MLP neurons of a small language model. Each row is named by its layer, matrix (gate and up: input weights; down: output weights) and neuron, and shows model dimensions 0-127. Each number is 128 + 32 x the weight over its row's rms, rounded and kept within 0 to 255. Numbers have three digits each. A neuron's up and down rows have the sign that makes its largest values positive.
After each neuron's rows, "fires after" lists the tokens most often just before its 100 highest values on Wikipedia text that the model never trained on. A number after a token or word is its count.

L5.gate569:077169143144091141087142105113136114105101117173114129188138183165089123109145144138108032103102111112056162118151222219108157151112132084123123102157132112132148130080089155063121145076154185082080119128135150093114082143159144091094146127121134155191138099191131130075110105106084161152171135110155110141123141118145130127133167132113092165110133087151090106151055111177164139135147
L5.up569:076117127136159188103129146045139081145133105131129127146097144123170167104185120105120105133124150106104144156149157158117133115163100174105116171093102160151078119062126077148140184084090100125093129170090055156156143134092132101107136147168149123171107099086129176166154164134096130132167114109148145128082152145161116084077217137167147105113088124128141167125133127104159095121077
L5.down569:139173154170088121064091095093171142093132132104139165150176158121111168144174136158099218099080146123118128122175133092151189104127156159159086155103161118102186140108120160121176113085107119170082076131154165132070179137125113192103142087138128139184137125187101147117128097136125167148142119174093143159119154166132107138119097115128095145134150150159127095094158061169167110130159
fires after: " c" 19, "c" 14, " n" 14, " an" 6, " rec" 5, "en" 5

L5.gate149:165073098130147166099142127167108160097114088155152136089143143147143097094096118163138126059145153144168017119125126138122123121185140100168131041147124100113112177172174131122083095123208137144104182129118182102112096147142139131117109138133085090137112157190145122151079128120205101135183164093070122085119152126101122146130117064138145152128116145100149185114122131127147064160068
L5.up149:122118133098108135131106200166157122119136148130134111057102098092132158180184065139108182088081129060083110164111148051187108130082069114201102092111108105156133116087103117164118102136096123131088092134133146125188105099095141160135191132103134130125097112085136175115075182137091173175122113129156127164183090094115059137158137144119133109160144113144127127144186080055133198109142
L5.down149:147121129131142147132175158155164122071122144143122124106103074094147147114139177085024085123088172073135106070130167136095107139067142057079132124132066136170199167154171132131079111103056098110145085086125131097116162118171147153105121128085115103133110123129167115154111088113109113154166100128136087154126111137190122140161097110133129164119102152118157113103113125100105155144106
fires after: " S" 14, " Gr" 12, "os" 11, " Br" 10, "r" 7, "um" 7

L5.gate97:152164119124113112127133137127136137057125159118088133155183123161086156115153062092104136114073160163163129139064100119152126104098135073114156149192081115107157156085082096147131054101077153079155126159129087075115131088167130136128105152101075139062092177140147119134090147079130098125069133114161103106129138186108168041103126107091144188149171147123121149141122168157181072129086
L5.up97:072136136160185132148206124165093118122170111109117099149143165134117209099126129152136104113127139071111133102131133105125099106084130136141137106093160125147188079175088171072083107130177106134150120142080146108124114129124094106155124159125132117091118077114198112120190170132083107064089123197107127110168112096100086103184065114086131072138137103123145089131108181088188147095129
L5.down97:115185129141156203111120102190112066107154069138102123126146097140113138168147170135142163137129144126119157065111194134102116143123105138101125124153110068151170147097197099119090176112080129075111142116121097148120126141139149155133092123096174095102111157118131138187169154144108151101052152179125127101073090119165130095166110158182136139091128144133156127181198129125121142171132
fires after: " G" 23, " M" 12, " E" 11, " D" 8, " A" 7, " H" 6

L5.gate248:083149148141094093106098163158166146070178132161090160152227177148102122118143123098047126118118138145074148112103125104110154105150140157120141103150124121123126157130087091146097123112122191135137080160136174083144148157164157083041141159083088146079113154119008114137171077136105128150147148163147108139099066100125182100110144130120140138107144138150147092090124128150160153118060
L5.up248:146114166119165130146106114134178093063140188174134175099159202162140068163134159111089110134112115168091152097166141088073164123146123164101146138132142113156122165094121163199143136095148061127090134135127130113131172128202136092141149103172097071181111127100106097148147124139109094164100134140220055135093125140081158138187106053134106099145183156117083196135122129096108104096108
L5.down248:154122088103140113103154090062105097147075119175071095137154140130111092080164114094123101118097157125075100127138108137140166075113136126160116135031081163119160119177124178085130190143159159171119074110123117165134115108128060138151104123104127201100152062146155145138089127165088142128171104166133099171093156189085127121137093123155176207155122158183120129145132121115122119159061
fires after: " N" 26, " n" 20, " g" 11, "N" 7, " c" 6

L5.gate175:115100184125125117119089101081050078103164110202087141117131137102142121143122143156145131106175140078105146133101135118156169117185096122119092099082114133115189112162168087105192128137095132133121152185140192095185113156100135086133132090143126082138058121109122189081148162109117180126093161124171120133173084156085124129102090103111172128134148104077095151130142096120162108095118
L5.up175:144119127107135096164117120083104108134142124145094130094092194077127123120131141115166159128175121107082147181073093089163162185179121139128046136073119099118188141113141135080138109118080123109117186169154129125076122139083035117151125054104093074159128132112079136133165118139129143099096156104124145123155072168115157092095057151124110098131162147054084099106170116135109155146121
L5.down175:151100112104127127098050151116130118121139112136091154114075141000116104095116172106128157127166115121131120130114088130159119140161107154149102115001131153092162090112119115153143123121094148144131255150128098123108065147124097129141131141136129081148149161153110143113122097129127153126082135118141120159137135171104135129103070118120146119133143144128115151048124148132130128151119
fires after: " =" 25, "." 11, "s" 9, ".\"" 5, ")." 5

L5.gate123:152098117159073103104110140132161125094119123094139115107207151181128159101125121109155132147146142129111117116129187139116112067125074132119132147169096094108113179119034101146132127164174102111242097121106134160161138091166173133105189151100090102114131136157189140124121142110121152110088103103031129100152099104111162094114136105101135154105120087150156175119151164127155029106090
L5.up123:084158130134114100099174157069140163113138093185125174169092101178140135117070187129118132101111135152129204111200075163068109154123132166118129166138197149166183121127152168155104119088137188088077138103120059139082073118125108109134120144167148158128112139148088083106084150052133119137068172130121122167166150139169125138111125055155149133124092141129147111143103128111089100124106
L5.down123:147196112119123124145137140177169107159098150105183146152122091141101116141124100103156101157127050130094162104122128098171145079107152123136161135165109073121146090140075149167085165071080141091135142137127150190141133114164114128011120099068143159150127190138093144141115141083098119169146117166079151149122132131163116073131123095169152182107169124170169092128118125091062186130171
fires after: " H" 18, "A" 13, "H" 10, " e" 10, " G" 4, " h" 4

L5.gate230:078179180106191078148125201156169139159116091168109155206181171142123153081135116082167127158136184139141153098112130135075160089123112118088194091115122110109136111108145107148141147184164173144161115154102134117122185141142171113119109126090118109074127138125109177185075058107132161132111094077117152137105130116041150121098135095142171125132164133124146095172112146152149154125126
L5.up230:152134121089158101095127154054171167139070075060136116138080141117140108046155081154144130146139140157121093041117094125075127091092131133063158161125083119170132132126137100152135171121144169166123104190128140104127141173118157121129129144100145138122158155123188100148139154132169131123127118133124141096120211129069063131106092128166087116099098149134095156172132170115148181144073
L5.down230:160133117169128110120126081129154174071111152120059123221120153068137185148159139114149157188130149109120175122197117131092174160130191111098127170071138120159129135144111091080106144112146144154081166118147143129140098150135124168169140140136158112097107184088112136165087162145100213205111172150135137123152107154117109150132101084076128119140078091125146103135074088161088188128111
fires after: " st" 48, " h" 14, " St" 12, " H" 6, "h" 4

L5.gate393:116128100127057189136121106144167153160164145119142157157153174093112100059091111167199096086101040102131059110094098133139184142132160189093136097092098107128095139147115144149123147120095138193091142109123196121106123132131202070098127139152162131163108119099070124122110124130107175146174093166124129145150108174144150151134127080108099133127175104110136120134116125168157201110092
L5.up393:160104112122090159127174089124101095132183150133054134168103112102113140139192136119146111140122174064150065088131121075180157142185102132144099146080165122126075094101234081104130106182085112069114148118166157143132112180062151087071123129146151154169094119131137175090136161102139135102152110134089134149094186197123061141150171182136166138149143100123100145112117131158161098101089
L5.down393:094101133157161158105172190128171103109197147062073090202102178139129154125169132136108177129177098111155112181104123162126210094137096130133128139080131111171119161101127129153148091068102050082151102117082133131149096110134107174134163127121127069157115127065115203175125088107119119156204152160108151133140179139106124144143134124174138139153147095111124174182213143112132118129130
fires after: " c" 22, " ex" 11, " up" 8, " a" 6, " rec" 5

L5.gate154:126153174150091143111150105113091169116123071111109181099145098124119111146090094131080117092148087097105130143168150185159155112131156126147108101164116092142118129149133075088115080095141138169070107137227129095172172098097097108112195146117101092093125098168102108152122172109110157174188119148165127140159148161091202099171179082128088174145162085110110129063142066069148115153144
L5.up154:126159085164131123108114141141168082118077167210113113120169134096137101031169112171190177175139100121156090150114148104139101105119113150099106150155099130109142129087152062135151125121153141141096094119103140081134130097095162105144130134102108152109120171168171168134160134083089187122164094082085125107092141107141052140145103114140060119159131207116093136094155212146165101154148
L5.down154:090062143124134106098172099166153130122168127137135123123172137149125179171146104097095167160094124154188111039139089153125137172116134173167154077120093123093135061198117118182163119109071087151109092121175176114167109100130088168095093081132140126133135106077142106173177101117077108161189115140105138111158126117133164146074166140131099121150149108125113139184111072145127115141129
fires after: "os" 19, "es" 18, " s" 17, " S" 13, "s" 11, "S" 6

L5.gate404:132121129126111134077072137185152118162136113050073126077045207121077092131087166167077173153130095137120120106126109178156132164164177102078157123180124113129148108147113144102108128134111142138205082105091113116124086120114096102093127088126084054084170105136135156141104133120162132167141115165173141097194129185099132128138101084120132097154146112132100127113174110161142083112095
L5.up404:132130131139075158065151106109087132144121165125146069085133070124166170060153158193150107100153097127184121134141138078182133137150064074105124163122109118110139107103154090161089170096090077166127152122154139122092163119126123123160105137159111156078108156141087069105130132141080113158081180112123143103112113088103184124141173164117100163073147131153097130208148130096111185162120
L5.down404:112132105107122121113136119151170135080150127113158107128117100214080154140108187145162082130146102143139095134121124140117094132107076094106118110222139112074061162107143125154128172140139063044147110103112141168094096020174130089153113148103106212112127151066073076127127148065102128131167135123080114102114111044168122162150130112120124149143131112165152095162158163080087093101152
fires after: " Sh" 19, "j" 17, " t" 10, "b" 9, " sh" 5

L5.gate425:111118154141122157104148120129101081118153106147129117126120104082134102170067171127185182127121096120116148150112114141085133140202094158070119157109069134153132109169136101097118123137083139160145151170186126132141084118133129076136149149155093110081118182183106120126101103135098085095082154084132128169160122152080174103078064083104146119154170116092114179066227103091117152165138
L5.up425:118118138053134179185081126090116097120123074127117156138126161109124171121132131118079075127151155112098149193099141086133160156115097115120115144097052109076163156146136151124159104057115150072148128115143174139133136184119201131140073107120124128188097159154089160105139157100152169105127063066133132150160106198068149111112095137095071131149104122091110155101083142149148144181158
L5.down425:132128189141111172156104134110146099140089105138094160170107160000112117171092178122149148145155146115193141146105125121151143127150134114113113098017137158104147107129115129141121122119124125197106224157133134133098088188095160133152131136138145058140130200143108153102139112167135126066094135117155152142121105169052114083103110068117108129126142147155094164099131171138115154132154
fires after: " =" 38, "." 19, ")." 8, "s." 4

L5.gate44:166158142110079115097102074120133137114103159164071112123151172184144136137117188147135119085162115114100087135180131194096139153152129087143114067153181104070165140162132104152116092122130132167059124181162152140167137121132138099082100198103103065101086111132104124161136133116119124111135212178085080142135166130143143170112100147098127182121163173111161114129190080061148168123147
L5.up44:116046123101123150119130094139148103124087103112178192114121100116131156098151129149186109098212145107168104190151160093132115159147113126156108131099116099132088132079147095186099142109084133171119124101129153136131076115168092125102128066126108134080091099158097098146125092147101152128117145137140189152061111072112093121144107094170102116145179117144167079054120060119131148094144
L5.down44:076139109157137151121118140061111112163176150174074084127149095124119114085140141161174106164119158206097102163140076125129083090127129143149102097170117113127172098115147124114111104135136117082168044162082102167144123061137112124104098121146136142169135221064091163165080125149173147177107148144125178133111089123144109101103116144128158136076166172131137158053153133118081169151153
fires after: " as" 35, "os" 16, " ac" 12, " S" 6, "s" 4, " through" 4

L5.gate317:089194086176114027171153146142159169113129109115120140111087173166031115140074110196081122129133143133163138121130158161105102155125126123082153124170088112054182127083098119119172144172162154148148132058171123108154167180083140165103109169158110098112114114141151118119133118197151176173154119116138116141133149091132179109110117126086143128136121162141138182148123152153116073112197
L5.up317:131129149124131117126134116113040145109099153154102148196088150110125137147102149088126085154140121075133100086091093182137085129109179150120081159108129139145168117169132104144128151131053091146159115132109112151141186199092088050092102126132198113134128139174143197145136104122076154120166112151114135118153169138112156165157128145136111121142140188155104078081222150091140164131130
L5.down317:104074085139062125130120112178126082117148121170084084112142120204134158095111154163117122142091127165135129153120172093152144147184112169110155165218136085130100164093115113115096186091130109079107085097087180077151119132191159131115171076132186148144123155111112105116184179130148150106175164089149161166088133124136108107149183151103134103123116116137144120145115100122112124085122
fires after: " T" 16, " cent" 13, " t" 8, "at" 8, " sh" 6, " G" 6

L5.gate113:141110121111141138154083134174135161093119159133123092166153132122103112175148074156108109079147101092088084105084072132097059180114139122144195139154098063112240141119084082098128072083130177127137108156123139109127128166167152164142088181107105133148127152127147100108115109183177204084114163100157112157127150179160143133125147101122072161152177110141148204139121144109157067118087
L5.up113:122210141149157177160133082084129108102169142160054111149096125161113160085102164054118094095128135126152182098121103125166108105113156130175138105112114164164154076090159155102123086083175129169136139130090077074132135137082184123107113167136155139076109126095134196062147126152180161107097100161053134094128176075188125106093135094198149093145148108145161116100139154159155106123115
L5.down113:150164164144137130104114148157147074146141110124111166184136097092055095125189121095106108089070123143104147086174167096148087182122144147085175098113096106065131141122124050165130109125142102163153118129179133150112136124189122145117169116136126125211098195183090140127101142154176144107150123186123125083107095127156115118136140164172064134126107119094220144149134160132101194124155
fires after: " M" 22, " D" 15, " C" 13, " R" 9, " B" 7, " S" 7

L5.gate600:138127130054128158117095120124155120089099120167144126068160125146084138075143151151111088137115105147113142129139189115160116101136082085124099063111145149141137077138052122092141085167097149145128137154128169054149101124062118107113200095091099126160205074113143131179164108083091083107196138143138118096150106091189141092150154079102094151163141113109128154154122078068146165161138
L5.up600:120144164188110076079164088138107151113121149124127167084120095178131084169183102118150144091170166109114110117128186186096096167152098120134121062112177119124155106093142074134178124072108134155091142096118120141100148174129122111136109155130132078068175102178071106130098143089106133091107229104078156150134113147116149135131169157129167195149160154113183133118123104133169140153139
L5.down600:123086101109124118117086088156159159175168181124079131170126143182103147130168179100135164097160128122094079097140097219159069110133128184160125065096143060143112161085101106107118116089110146054096143209162146123137140121110098117097101099155134125107172126095091126111119111076124111137106158099178144183204099161141104110139167165182143125140145099159178098179080133125129125161144
fires after: " s" 18, " S" 15, "s" 10, "us" 9, "in" 5, "ue" 5